Weights of a small transformer language model.
Size: 12 layers, MLP 512 SwiGLU.
Architecture: rotary positions, no biases in attention or MLP, untied embeddings, normalized queries and keys.
Training: 493M tokens, 4493 steps.
MLP neurons of a small language model. Each row is named by its layer, matrix (gate and up: input weights; down: output weights) and neuron, and shows model dimensions 96-159. Each number is 128 + 24 x the weight over its row's rms, rounded and kept within 0 to 255. A neuron's up and down rows have the sign that makes its largest values positive.
Before each neuron's rows, "fires after" lists the tokens most often just before its 100 highest values on Wikipedia text that the model never trained on.

fires after: " |", " 0", " High"
L5.gate402 [145  91 143 140 119 112 110 151 149 135 130 124 121 142 104 122 115 118 137  80 127 140 108 104 135  87 118 156 147 112 110 146 122 139 105 103 105 123 118 180 113 145 164  85 117 105 116 133 152 171  64 120 168 130 160 130 126 120 122 116 126 157  91 100]
L5.up402 [ 94 171 145  96 148 147 135 139  94 109 143 133 107 117  89 138 103 136 125 132 130 159 167 105  90 172 103  91 131 130 108 149 136 115 108 110 141 130 110 121 172 118 156 121 135 103  60  75 163  94  95 141 129 126 138 127 164 143  95 102 152  92 144 152]
L5.down402 [135 140 100 156 160 123 124 102 183 170  90 149 124 120 135 132 156 166 140 153 144 110 191 137 161 134  95 145 111 133 147 117 111 166 133 146 132 147 132 122 170 139 116 130 106 141  97  99 123 127 126 159 100 126  93 127 156 141 118 148 155 141 185 183]

fires after: ".", "=", " (", "\n\n", "\n", "-"
L5.gate7 [159 143 137 132 102 119 141 121 128 153  80 115 107  80 142  87 134 106 147 143 117  98 137 142 172 114 162 116 148 144 148 107 138 105 150 155 117 119 117 132 130 130 137 103 123  87 101  79 155 110 107 163  96 139 105 119  68 145 128 106 134  99 137 131]
L5.up7 [ 94 147 129 122 140 142  94 168 113  91 143 161 150 124 101 109 123 143 158 139 134 132 140 122 111 128  61  80 102 194 141 132 119 122 152 107 118 117 111 117 147 131 121 116 107 150 134 114 141 120 104 130 131 145 107 147 125 145 161 162 105 172 133 147]
L5.down7 [106 143  81 129 115 163 115 111 123 161 163 135 117  97  97 131 115 149 149 115 125 137 128 148 145 138 162 104 125 109 115 172 136 137 185 119 146 128  87 132 128 125  96  71  94 131 155 170 120 143 157 125 115 142 134 133 128 160 119 131 156 163 138 126]

fires after: ".", " of", " to", " for", " from", " as"
L6.gate382 [ 97  92 131 127 119 150 115 125 129 152  98 122 114 119 109 131 126 160  99 120  97 148 180 152 122 104 127 117 115 136  40 169 110 135 155 101 132 155 138 127 154 169 161 119 161 117 132 125 120 118 148 109  90 138  95  76 117 150 126 159  95 164 140 134]
L6.up382 [110 145 139 116 137 103 136 138  83 139  97 155 155 110 102 151 186 121 103 109 185 127 133 159 137 120 125  83 105 178  89 134 136  96 139 123  84 131 131 155 113 118 166 102 144 177 154 100 138 151 122 128 159 144  80 116 145 114 107 124 134 187 151 157]
L6.down382 [111  79 119 144 173 160 126 169 110 157 129 137 117 117 154 111 161  99  90 152  88 154 147 128 113 156 127 134 169 135  81 128 150 142 120 108  77  95 119 123 120 116 143 163 117 138 131 154 130 109 141 122 124 162 128 115 123 126 127 128  93 128 134 146]

fires after: " (", " \"", ":", ",", "\n"
L2.gate481 [139 101 142 156 120 143 163 126 108 149 164 150 126 151 144 122 140 159 139 124 120  82 116 132 130 131 162 138 118 155 177 115  89  94 125 124 146 113 125 138 159 182 117  99 102 120 154 118 128 142 121 150 144  89 106 148 124 142 176 126 113 141 124 117]
L2.up481 [129 154 103 134 108 160 127 149  91 142 107 136 146 104 136 104 132 185 167 107 148 119 132 100 127 111 125 110 147 110  63  88  99  87 126  89 146 159 110 118 116 107 121 109 126 135 146  86 121 141 126 127 143  81 108 146 130 117 119 125 132 148 173 124]
L2.down481 [132 163 135 163 141 124 161 133 133 103 126 170 109  93 122 114 140  98  96  94 153 102 136 137 146 114 117 144 141 147 131 139 132  93 133 138 147  86 121 120 132 148 145 114 145 163 141  95 155 113  90  90 127 139  63 133 145 139 119 124 104 138  98  97]

fires after: "-", " served", "|", " •"
L2.gate228 [131 135 123 178 102 123 166 127 100 139 186 133 158 138  91 150 110 151 103 129 142  83 103 137  93 123 129 154 160 104 127 122 140 118 130 128 115 124 129 132 154 148 132 124 133 125 177 149 129 116 114 125 231 111 141  95 102 142 117  96 166 142 150 119]
L2.up228 [128 136 106 162 112 102 110 131 133 133 176 140 117 150  98 148  87 134  70 117 124 120 141 121  98 118 141 150 180 133 166 158 112 118 125 106 136 126 151 109 140 157 122 159 133 154 124 131 161 137  93 138 187 135 124  90  84 145 115 119 165 134 114  96]
L2.down228 [158 104 112 158 154 144 133 115 131 154 158 143 119 116 102 193  99 144 125  88 133 180 124 127 133 111 107 142 200 136 110 100  80 134 111  94 104 121 103 122 119 143 120 111 125 112 109  95 141  96  93 143 157 153 133 110 129 134 143 151 170 130 150 139]

fires after: " the", " |", "|", " a", "="
L5.gate34 [106 117 100 143 163 111 111 122 129 143 111 129 117 148  95 157 149 105 142 110 115 132 129 147 126 122 125 139  72 138  88 151 118 108 130 116 125 104 135 103 153 116  86 141  99 129 122 128  79 137 151 134  99  97 135 122 125 110 140 105 168 146 170 132]
L5.up34 [159 139 131  95 130 126 170 110 149 134  87 113 152 122 142 104 151  88 152 130 153  96 154 119  72 132 173 114 135 202 119 157 139  96  67 102 118  88  98 132 115 105  92 118 119 141 107 120 151 135 115 150 138 138 143 163 137 127 104 109 148 154 153 146]
L5.down34 [ 77  80 115 109  99 119 154 123 128  77 113 137 140 170 130 133 120  57 163 135 124 153 177 129  90  99 132  97 126 162 160 151 109 111 127 124 145  93 117  98 129  93 129 106 112 174  89 147 137 146 119 135 137 142 144 172 110  85 164 100 129 156 176 142]

fires after: ",", "-", " was", " |", "|", " and"
L2.gate467 [151 191 153 122  76 152 135 133 162 162 162  98 142 148 132 142 150 111 126 138 140  95 114 127 153  74 103 112 142 142 128 147 182 112 102 114 135 119 141 150 101 111 122 109 137 110 140  93 108 146 141 120 129 116 135 104  90 113 115 135 153 117 102 110]
L2.up467 [ 71 175 149  98 119 126  94 172 135 104  90 134 107 108 134 150 125 125 112 146 106 116 162  94 147  90  97 103 119 134 161 124 120 132 183  89 122  78 111 165 143 137 163 124 154 121 133 120  89 157  73 161 117 139 135 143 133 129 113 142 159 124  77 192]
L2.down467 [104 154 104 119 127 124 148 147 105 154 126 110 116 148 114 159 150 132 122 143 170 117 126 128 127  61 156 105 145 133 119 138 157 140 136 131 123  82 135 145 150 150 133 132 140 122 114 155  40 160  98 148 136 103 111  79 154 130 162 154 150 138 129 163]

fires after: " (", ",", " .", ".", " #"
L2.gate151 [110  96 177 119 129 122 118  84 135 126 129 158  94 121 128 134 131  57  66 114 153 122 123 157 101 142  62  96 133 126 107 145  77 103 116 129 123 123 143  88 118 112 124 110 127 122 153 127 117 136 170 161 136 136 166 159 115 127  97 156 140 152 115 100]
L2.up151 [125 142 172 115 158 122 132 122 133  81 109 163 127 110 168 121 148 122  98 124 147 169 146 169  61 120  98 105  98 132 107 143 110 103  90 107 156 129 134 102 150 114 109 125 116 136 176 121 108 137 174 124 136 178 134 141 126 138  87 139 106 162 108  82]
L2.down151 [138 127 118 132 100 179 111 132 133  80  97 143 113  88 101 150 106 110 161  90 166 140 136 164 138 133 141 117 112 145 160 125 120 132 113 154 119  88 128  92 157 119 116  69 135 133  85 169 142 145 170 154  94 150 151 150 116  92 179 125 136 125 182 163]

fires after: " was", " is", " be", " |", " are"
L6.gate153 [118 165 131 148 113 148 148 135 140 124 131 160 137 139 111  82 149  68 161 130 131 126 137 167 140 126 121 106 167 127 108 104 127 147  83 134 126 136 138 136 126 160  82 137 123 115 161 156 144 136 151 100 151 135 114 113 128 117 112  94 102 110 144 109]
L6.up153 [126 130 133 140 126 130 172 107 118 139 147 127 121 145  66 136 154 142 112 137 125 127 118 144 165 139  95 112 141 145 125 111 120 120 136 156 183 138 115 139 170 134 138 127 112 142 130 140  90 108 167 165 126 105 141  82 171  83 138 122 115 122 132  78]
L6.down153 [161 117 138 135 130 148 118 134 119 146 112 100 101 137 109 138 129 141 147 135 108 113  93 167  94 164 123  95  85 123 131 119 125 128 105 126 109 105 120 150 150 118 141 139 130 132 104 174 142 119 149 153 132 118 158 105 147 110  78 142 118 144 156 152]

fires after: " |", "|", "-", " K", " W"
L5.gate481 [102 134 126 133  90 140 130 118 133 132  81 172 106 123 123 147 148 136 102 139 120 136 150 126 143 123 107  98  89 118 126 191  96 192 123 123 108  80 133 112 166  85 143 121 145 147 137 105 118 136 101 143 120  99 111 124 172 141 129 181 138 107 142 120]
L5.up481 [104 127 150 106 128 141  92 131 144 134 137 107 100 144 125 158 165 146 121 116 173 104 151 108 110 106 129 150  90 146 126 152 122 136 125 130  63 128 150 130 143 107 115 129 111 143 130 113 158 143 133 146 151 139 133 132 167 140 107 138 130 111 116 111]
L5.down481 [174 110 143 131  93 115 143  87 130 143 139 133  98 113 119 142 136 154 130 109 165 106 138 108 207 125 123 151 170  92  88 117 142 147 121  97 104  94 151  76 135 120 111 105 123 153 114 119 164 175 159 104 115 130 163 124 148 131 114 191 137  93 121 107]

fires after: "=", " a", " the"
L5.gate326 [139 122 152 150 144 127  85 154 116 139 154 100  89 112 114 132 137 143 130 137 143 115 147 127  80 104 171 126 135 141 112 114 147 169  92 113 148 120 121 116 149 134 111  93 153 150 128  91 109 148 128 139 151 177 128 141 135 164 142 142  81 131 154 125]
L5.up326 [145 158 173 154 145 157 197 109 106 126 156  59 111 149 138 130 153 140 111 128 135 140 105 105 119 153 107 106 117 141 125 125 126 174 160 102 106 161 134 122 137 146 154 113 171 116 137 137 129 109 101 146 118 111 105 131 110 115 120 124 127 166 130 151]
L5.down326 [137 103 152  86  65 118 114 141  98 108  93 136 130 119 127 142 138 120 118 102  85 153 156 127 108 126 130 128 131 133 137 125 113 110 113 144 119 161 148 107 125 114 131 136 103 112 153 131 134 129  95  84 141 107 137 120 125 124 138 100 125 178  97 146]

fires after: "=", "\n\n", "\n", "-"
L5.gate159 [ 88 115  71 131 112 136 169 119  75  66 174 146 151 142 128 148 140 108 167 137 133 122 112 109 143 144 108 120 134 117 142 153 119 105 146  92 101 109 143 148 132 142 139 148 203 144  73 150 153 116 106 114 134  97 141 160 144 170 131 127 129 118 135 109]
L5.up159 [141 105 103 121 178 133 109 134 124 118 156 122 125 155 127 103 139  77 121  87 155  98  78 136 134 135 152 109  98 152 129 114 174 147 103 182 127 137 120  92 183 142 162 136  97 147 122  99  83 141  87 162 140 113 110 128 131 177 130 167 142 126 126 114]
L5.down159 [124 152  94 151 148  99 156 102 143 155 139 173 150  94 136 160 101 144 139 163  83 136 192 129 111  98 101 117 101 118 103 135 150  98 135 101 110 160  99 100 163 126 108 163 171 141 124 141 128 153 125 142 134  89 126 116 151 143 160 109 104 110 114 101]

fires after: "="
L6.gate305 [126 127  99 136 177 122  99 108 152 140 139 158 141 137 160 122 119 111 128 101 128 149 133 115 113 151 113 160 127 141 133  94 156  57 120 103 129 136 101 145 157 130 122 102 141 143 126 109 138 153 156 162 130 143 135 122 121  94 144 140 109 126 135 128]
L6.up305 [152  99 147 137  84 150 115 127 147 137 142 139  98 107 156 104 110 130  98 141 115 121 152 110 161 160  97 125  89 108 126 105 114  94 131 136  99 150 133 142 121 103 148 129 132 132 130 141  60 143 124 175 141 125 125 131 135  83 122 161 180 132 121 176]
L6.down305 [157 152 122 118 100 138 135 108 124 148 156 145 136 139 168 115 135 109 138  81 105 125 146 131 128 137 129 114 155  97  89 107 109 148 116 129 123 147  92 148  89 114  96 127 109 136 121 173 124 109 100 152  98 127 109 101 108 111 114 124 179 123  98 149]

fires after: " of", " in"
L6.gate167 [134 123 112 129 123 112  89 108 175 143  98 141 133 134 103 134  94 139  98  97 111 112  85 154 158  93 136 160 112 112 135 137 160 115 152 142 130 148 123 170 146 141 115 121 154 126 164 133 100 178 147 115 128 158 177 114 142 140  93 133 130 195 159 111]
L6.up167 [126 140 113 166  89 123 105 147 153 126 159 155 149 178 156 108 113 130 165 142 149 139 173 124 146 136 105  94 131 104 122 130  91 107 113 116 146 131 168 106  84 136 139 165 127 169 135 133 136 138 136 131 131  50  98 126 137 126 125 111 146 142 142 113]
L6.down167 [103 111 118 138 132 169 109 127 125 118  95 107 160 155 107 117 163 149 126 141 105 132 162  93 137 147  82 133 145 160 166 159 120 135 129 144  80 180 175 101 151 104 164 141  92 112 151 127 145 158 126 129 186 101 127 118 145 109 100 103 103 133 140 125]

fires after: "-", " |", "–", " was", "\n\n", " 2011"
L6.gate433 [117 135 132 129 106 115 123 158 172 160 138 151 110 146 114 159 163 130 161  98 131 138 135 134 151 147 162 131 132 143 145 101 171 110 116  83 135 142 117 129 123 126 117  85 118 135 125 132 143 127 138 102 150 146 144 186 131 107 135 127 106  85  95  85]
L6.up433 [140 131 183 106 160 118 162 145 110 143 121 119 135 174 124 117 107 131 110 142 154 172 122 118 126  91 177 105  99 126 166  63 145 146 131 154 161 129  99 133  93 130 144  91 151 144 138 157 116 111 168 143 115 128 117 134 109 112 146 120 147  86 100 128]
L6.down433 [135  76 164 100 139 172 170 113 118 170 130 169 125 132 111 147  89 122 137 125 127 132  98 135 143 126 137 100 136 172 101  86 133 137 154 104 113 118 134 124  97 114 143 150 112  92 113 117 122 147 174 158 124 127 105 127 124  97  96 116 179 116 108 156]

fires after: " =", " /", "-", " •", " Succeeded"
L6.gate185 [167 158  84 135 172  93 172 106 105 173 163 164 134 140 117 140 112  70 125 144 156 128 131 129 131 115 121 115  84 140 146  90 138 127 113 165 103  91 139 114  98  64  94 127 107  62  84 114 133 157 113 140 138 132  93 126 118 108  97 116 148 143 111 113]
L6.up185 [184 132 109 140 122 130  97 170 151 133 166 158 118  97  81 134 105  90 140 100 109 102 106 149 108 126 108 131 136  96 120 146 150 124 110 160 119  97 163  86  62 148  72 132 165 136 110 168 131 113  94 116 106 130 116 139 151  90 108 148 135 164 106 153]
L6.down185 [179  87 164 129 133 149 131 157 179 103 152 123 105 135 119 118 120 114 130 103  97 130 123 179 137 113  97 140 130 123 151 142  93 130 132 177 115  98 140  98  94 139 113  94 111 150  73 136  98 131 136 135 110  89 105 104 144  98 114 153 118 130 118 161]

fires after: " |", "-", "|"
L5.gate196 [ 92 149  96 104 140 112 145  87 103 155  95 128 145 104 132 159 183 112 124 141 100 130 108 101 157 129 153 121 129 147 108 123 145 142 140 151 126 116 138  91 105 136 136  84 131 143 130 107 165 143 128 102 103 101 126 106 141 131 154 104 152 105 156 133]
L5.up196 [158 144 123 157 110 122 107 150 118 108 141 120 111 143  79 136 141 153 130 106 140 106 111 109 190 112 122 135  96 159 139 137 163  96 157 106 131 138 107 124 113 155 129  98  80 151 127 139 149 158 132  99 130 132  91 163 125  99 159 119  86 122 119  99]
L5.down196 [111 143 148 120 155 131 106 116 146 138 117 140 140 121 153 141 128  73 173 140  88 102 157 139 174  83 105 118 116 105 150 125  81 121 129 140 137  98 110  99 128 110 131  93 130  63 170 101 144 122 111 117  78 133 157 106 131 150 145 104 167 104 149  91]

fires after: ";", "'", " \"", ":", "\n\n", " that"
L6.gate311 [117 143 127 166 147 153  75 104 128 126 132 106 125 125 142 137 126  84 131 102 138 163  93 109 119 117 122 113  87 110 116 133 125 131  94 109 108 105 119 127 140 121 131 116 143 140 122  81 140 153 100 115 151 166 131 156 126 114 212 159 107 100 115 133]
L6.up311 [ 96 131 105 132 115 130 143 138 127 134 146 161  95  90  68 123 112 123 191  97 147 150 121 102 139 113 168 144 101 116 121 114 135 106 135 143 139 174 134  96 104 172 113 116 136 116 133 140  96 162 149 133 130 116 118 103 137 119 100 143  97 127 155 124]
L6.down311 [156 167 126 133 140 111  93 126 163 123 159 143 146 155 101 142 131 144 135 142 126 121 144 152 106 124  90 147 148 104 113  94 131 134 103 129 110 143 132 122 141 141  68 174 149 149 107 109 140 120 132 119  71 170 162 125 128 120 157 118 106 107 130 112]

fires after: "=", "|", ")", "As", ".", " As"
L6.gate101 [ 89 100  94 118 124 128 116 145 116 135  98 145 122 141 125 130 132 128 167 152 114 156 107  87 119  86 159 108 115 109 110 107 104  94 194 121 153  90 128 137 139 184 116 146 145 110 125 147  88 104 117 121 139 122 119  99 124 166 159 172 147 128 159 100]
L6.up101 [150 116 130 107 117 128 127 124 102 121 137 115 143 133 128 134 107 104 160 127 135 123  70  95  79 135 151 159  93 130 143 140 121 155 100 142 167 126 158 140 101  90 156 129 147 143 136 159 142 121 116 142 156 107 108 140  81 166  93  91 124 106 129 110]
L6.down101 [ 94 140 131 138 118 112 158 145 100 110 138 103 153 114 170  92 134 126 107 108 154  91 158 159 134 104 142 102 127 183 166 129 121 103 114 159 124 151 108 118 160 116 147  93 123  96 130 106  97 122 163 130 116 146 150 118 140  81 156 157 160 138 114 141]

fires after: "|", " the", " |", " a", " \""
L4.gate427 [122 163 140 108 106 166 108 113 152  86 128 153 141 129 118 108 100 119  66 158 131 154 141 139 132 152 147  81  94 147 108  95 107 109 168 103 123 132 147 154 129 139 138 115  89 119 147 140 110 147 101 131 118  90  97 146 130 144 119 137 122  96 122 138]
L4.up427 [124 144 148 112 121 118  89 109 146 144 153  85 124 150 177 132 117 130 160 113 113 120 133 137 123 125 145 131 104 109 146 148 143 112  66 149 131 106 134 114  68 104 168 115 119 143 150 113 125 119 121 109 134 159  90 147 114  97  51 112  86 150 111 141]
L4.down427 [172 100 145 156 114 162 146 132 127 123 133 100 150 124 108 107 131 158  98 129 164 166 123 130 154 104  97 108 120 110 135 119  91 136 173  82 115 119 123 113 114 164 123  87 156 130 117 110 136 134 114 144 150 149 128 131  98 132 159 170 190 116 161 123]

fires after: " the", " The", "The"
L5.gate408 [136  91  99 120  99 105 143 138  92 138 164 138 122 132 154  90 133  76 142 106 129 114 142 119  95 151 156 133 137 132  97 111 133 151 120 131 136 166 124 180 111 148 124 139 113  87  92 175 125 168 146 124 150 127 111 169  91 150 119 157 142 127 131 130]
L5.up408 [110 160 135 104 191 103 145 104  90 114 138 131 137 125 160 147 169 113 111 131 115 106 104 126 130 122 115 160 150 130 155 161 150 169  99 110 121 111 158 117 136 112 126 163 134 103 147  85 135 134 108 112 113 137  84 142 153 120 106 107 137 157 138 182]
L5.down408 [109 123 127 172  96 163 133 109 124 119 129 162  80 143 121 104  92 110 162 164 121  89 146 148 119 100 126 186 119  55  91 152 159 149 148 113 112 118 107 179 130 133  99 131 131 161 116 128 114 113 146 128 137 146 113 153 108 132  84 117 101 102 156 114]

fires after: " (", "\n", "\n\n", " \"", "=", "-"
L2.gate33 [133 170 132 112 159 129 140 108 168 120 151 157 165  86 141 167 150 177 125  94 128 161 170 110 173 118 130 128 112 128 149  98  96 109 110 108 134 100 141 119 119 149 109 104 106  90 118 116 173 131 120 132 192 102 156 154 121 117 182 122 120 162 110 138]
L2.up33 [123 176 126 113 106 159 118 139 109 125  99 100 120 160  96 137  88 132 111 148 136 108 137 124 130 149 147  91 108 109 114 155 123 114 125 116 114 162 135 133 137 165 129 135 160 118 115  82 150 141 109 129  84 138  89 134 138 163 156 165 104 118 118 104]
L2.down33 [143 143 136  96 167 110 125 129 155 140 131 125 141 140 140 126 138 141 116  88 139 143 160 127 175 110 101 106 131  86 168 137 109 100 149 118 119  91  79 128 124 156 150 107 106 104 140 122 178 110  96 134 143 126 108 151 122 147 150 150 132 135 105 153]

fires after: " a", " number", " an"
L5.gate183 [137 151 101  99 155 121  84 137 152 159  90 134 123 154 106 145 137 105 139 119 129 143  93 118  67 138  39  84 120 153 131 125 164 134 173 128 136 130 150 131 138 133 121 115 150 151 132  91 122 160 145 120 128 147 158 136 132  94 104 135  97 134 139 129]
L5.up183 [149 109  85 137 137 145 167  98 130 117 118 100 176 147 108 112 131 101 117 109  87 134 119 150 146 124 101 104  96 164 150 124 143 122  93 155 148 149 129 123 133 112 154 105 144 163 101 148 139 119 147  91 130 122 167 140 139 143 123 114 135 131  71 150]
L5.down183 [ 88  73 103 139 162 110 107 138 175 138 141 120  94 146  88 136 111 131 134 132 153  96 113 101 145 135 155 126 129 111 114  92 138 137 145 179  95 169  86 122 100 152 158 136 135 173 108 138 142 155 148  81 124 119 117 120 113 123 139 121 124 178 130 137]

fires after: " |", "-", " (", " –", "=", " so"
L6.gate400 [121  91  82 137 115 126 118 108 110 110  93 119  86 158 118 147 128 116 139 100 144 146 136 115 127 177 106 124 127 135 149 143 136  74  97 124 144 104 160  95 118 115 144 142  94 126 101 123  97 132  83 112 148 144  98 170 134 139 189 138 133 134  99  65]
L6.up400 [150 160 132 125 150 109 139 127 108 117  86 134 113 109 149 136 133 115 115 123 108  99 150 106 120 100 132 148 135 161 107 122 123 110 119 132 143  92 104 127 123 142 110 132 105 145  90 129 148 139 154 133 176 134 158 131 131 143 170 127 137 118 116 107]
L6.down400 [119 116 110  87 118 118 103 125 105 124 130 123 117 121 151 157 158 112 129 127 135 146 108 117 146 135 140 170 144 133 106 119 167 117 101 116  90 101 180 111 119  98 147 118 108  76 152 164 157 139 103 123 111 142 114 152 147 119 187 141 143 159 134 139]

fires after: " (", " \"", ",", "–"
L4.gate251 [134 158 132 140 134 119 141  82  56 155 117 107 105 104 155  95 122  87 155 154  83  81 114 121 133  88 117 160 174 122 105 111  90 117 164 121 151 129 120 187 113 156 161  86 123  97 132  84 142 101 146 146 145 102 119 107 107 141 136 116 145 120 133 123]
L4.up251 [203 139 138 103  90  96 143 105 116 158  89 145 149 103 154 122 126 147 156  92 120 131 130 191 126 134 105 137 133  98 124 115 100 131 134 111 117 128 115 126 142 121  98 152  85 164 166 161 111 103 100 104 140 118 158 127 160 139 143 109  92 168 193 102]
L4.down251 [114  81 156 129 180  95 111 105 173 123  98 163 130 138 140 155 153 114 101 105 145 152 151 129 122 126 105 115 157 143 178 150 116 106 107 141 143 118 142 110 166 153 127 112 132 184 123 124  98 141 109 112  91  70  39 146 168 185 166 131 127 134 120 148]

fires after: ",", " the", " in", " of", " to"
L2.gate24 [132 135 100 129 126 128 125 152 122 135 102 147 121 119 213 156 146 166 158 135 177 135 116 129 140 142 153 141 131 146 147 140 140 156 138 119 128 128 110 134 129 149 128 122 112 112 164 135 140 101  90 143 141 143 138 111  95 166 168 149 105 154 130  77]
L2.up24 [ 81 135 118 102 124 133 125 152 118 128 101 136 132  97 157 126 142 122  94 153 140 127  87 120 117 156 125 101 132 118  95  97 139 115 188 134 151 129 115 105 114 152 112 121 143 147  95 160 140 125 142  98 155 131 143  95 169 125 147 161  85 170 142 113]
L2.down24 [101 132 126 105 149 124 124 152  98 104 116 129 121 113 102  96 140  78  98 109 103 118 107  86 122 175 133  97  90  67  87 132 116 157 121  93 131 125 172  91 151 188 139 120 144 140 132 133 145 155 172 134 114 141 112 137 147  83 119 120 106 133 137 145]

fires after: " |", "-"
L6.gate214 [117 127  84 157  99 165 139 154 124 127 152  98 127 108 136 135 169 116 110 129 179 139  87 132 108 160  92 114 138 153 165 134 163 166 133 118 110 140 116 131 124 123 153 143 196 160  97 121 125  85 107 110  99 133 107 129 106 117  87 134 145 186  79 107]
L6.up214 [116 126 134 146 109 135 137 101  88 111 123 101 106 123 104 119 153 135 129 118 140 185 107 150 119 125 123 142 181 126 133 135 168 149 115 148 123 139 129 126 120 159 149 135 116 160 115  85 112 129  86 109 105 152  96 140  98 137 162 163 123 109 135 116]
L6.down214 [122 157 133 125 129 133  81 151  97 104 146 136 145 137 127 104 180 123 120 127  97 131 163 156 136 134 142 158 153  99 135 120 144 125  97 145 125 107  96 177 155 130  97 124 161 153 111 130  98 123 106 129 129 138 141 125 109 127  86 128 140 113 135 186]

fires after: "|", "-", " •", " the", "{", " a"
L5.gate166 [151 157 118 105 110 138 154 130 149 154 110 155 154 127 141 110 118 141 109 153 126 120 138  52 116 142 144 139  99 137 145 118 123 153  95  87 150 136 113 122 107 154 159 101 118 145 117 135 118 108 118 156 149 133  82  91 156 106 147 140 148  76 112 101]
L5.up166 [154 140 108 120  77 136 157 123 141 126 110 136 119 126 121  96 143 139  79 156  89 130 104 130 135 100 120 172  66 121  80 149 153 140 158 100 141 129 139 125 119 148 154 116 132 122 123 143 113  88 116 111 129 146 153 152 135 140 145 190 132 145 119 117]
L5.down166 [164  95 121 140 124 118 125 108 141 114 111 146 140 129 111  87 148 118 140 114 129 122 125 146 118 157 148 151 138 137 105 160 111 165 104  77 125 103 167 100  98 125 142  98 105 115 122 118 125 109  97 159 134  68  94 128 117 153 106 188  98 108 137 136]

fires after: "-", "\n\n", " •", " Release", "lit"
L6.gate245 [188 171 122 130 119 119 168 117 105 154 117 117  88 140  68 122 145 105 118 124 146 129 101 124 152 127 143  84 118 143 146 127 140 108 133 129 166 113 152 142 117 139 129 144 189  93 107 128 149 146 100 101 133 131  93 160 100 150 112 130 175 131 102 104]
L6.up245 [ 92 114 160 121 119 108 163 110 119 113 145 137 148 105 144 154 129 135 152 176 140 164 102 155 138 107 107 151 130 123 123 101 134 127 128 116 127 143 144 111  92 161 149 110  83 147 173 145  98 125 132 148 106 150 126  77 132 112 150 138 155 130 141 131]
L6.down245 [ 82 144 100 134 169 122 129  97 122 137 161 120 109 152 135 110 123 122 119 154 134 141 141 152 143 109 144 167 133  94 122 134 147 128  64 161 116 107 164 156 135  98 208 116 110 156 122 140 125 134  98 121 168 157 131 106 134 123 106  95 165 151 103 140]

fires after: " |", "\n", "-", "|"
L6.gate112 [175 135 156 108 147  84 158 106 156 169 116 120  87  85 131 107 128 106 120 139 113 126 145 127 126  94 126 134 152 150 118 103 106 120 106 121  99 157  83  90 164 146 134 145 140  89 150 127 119 166 125 128 145 123 166 137 128 135 164 121 152 131 122 118]
L6.up112 [147 138 124 148 143  98 159 161  81 106 168 139 110 120 133 154 113 119 106 104 110 114 108  96 141 116 145 116 152 128 149 108 113 179 169 153  88 144 110 105 103 154 157 137 143 100 165 149 140 110 123 149 113 115 131 139 100 135 171 139 114 117 122 147]
L6.down112 [135 158 106  96 161 153 125 108 167 159 151 114 137 135 132 132 124 110 102  98 130 113 105  78 135 114  97 185 167 127 109 152 137 105  96 108 102 117 124 142 173 113  84 110 129 156 100 128 126 192  95 155 127 131 126 104 121 137 144 127 109 151 124 109]

fires after: " |", "/", " •", " 0", " (", "|"
L2.gate43 [ 88 143  90 101 117 164 121 116 135 119 120 146 125 150 136 149  98 129 128 182 120 136 142  64 143 120 106 152 123 147 117 118 113 135  92 109 125 156 119 178  84 122 114 135 132  96 104 142 133  93 140 102 133  91 110 119 115 142 140 143  93 100 153 128]
L2.up43 [112 121 145 135 123 124  73 127 165 149 124 151 151 127 143 174 133 100 130  88 155 124 124 148 128 142 125 107 110 101 127 143 138 107 119 125 167 137 138 110 109 134 100 155 146 118  72 127 128  96 124 132 122 160 123 141 134 134  99 136 144  99 140  80]
L2.down43 [ 98 106 137 113 107 121  99 112 168 172 131 169  84 113 117 110 119 181 134 163 139 123 153 116 140 143 108 133 145 154 106 146 100 160 119 175 169 149 132 154  94 162 112 121 132  82 118 117 114  97 141 129 113 138 137 117 138 128 100 148  75  60 164 146]

fires after: "|", "-", "ba", "."
L4.gate469 [129 176 103 125 100 119 112 145  98 123 135 139  90 154 106 125 167 125 114  98 160 119 178 155 146 106 133 129 100 158 107 124 138  63 171 151 104 115 209 116 172 138 163 130 135 124 136 123 156 181 119 131 111 128  94 144 120 173 120 128 117 114 142 134]
L4.up469 [117 125 146  66 135 155  95 156 100 130 118 121 118 120 147  84 124 122 117 144 116 149 174 177 153 122 104 134 109 120  98 114 118 116 129 115  93 122 130 165 156 136 172 147  94 133  82 155 155 123  93 138 128 112 100 127 169  98 144 130 123 122 160 154]
L4.down469 [166 155 109  94 148 113  96 131  89 134 121 106 119 150 116 109 157  87 131 122 133 153 114 165 133 140 149 163 119 135 112 123 119  87 165 105 111 128 169  92 142 135 153 119 167 103 116 152 104 181 143 114 127 131 100 124 150 142 149 122 120 137 185 140]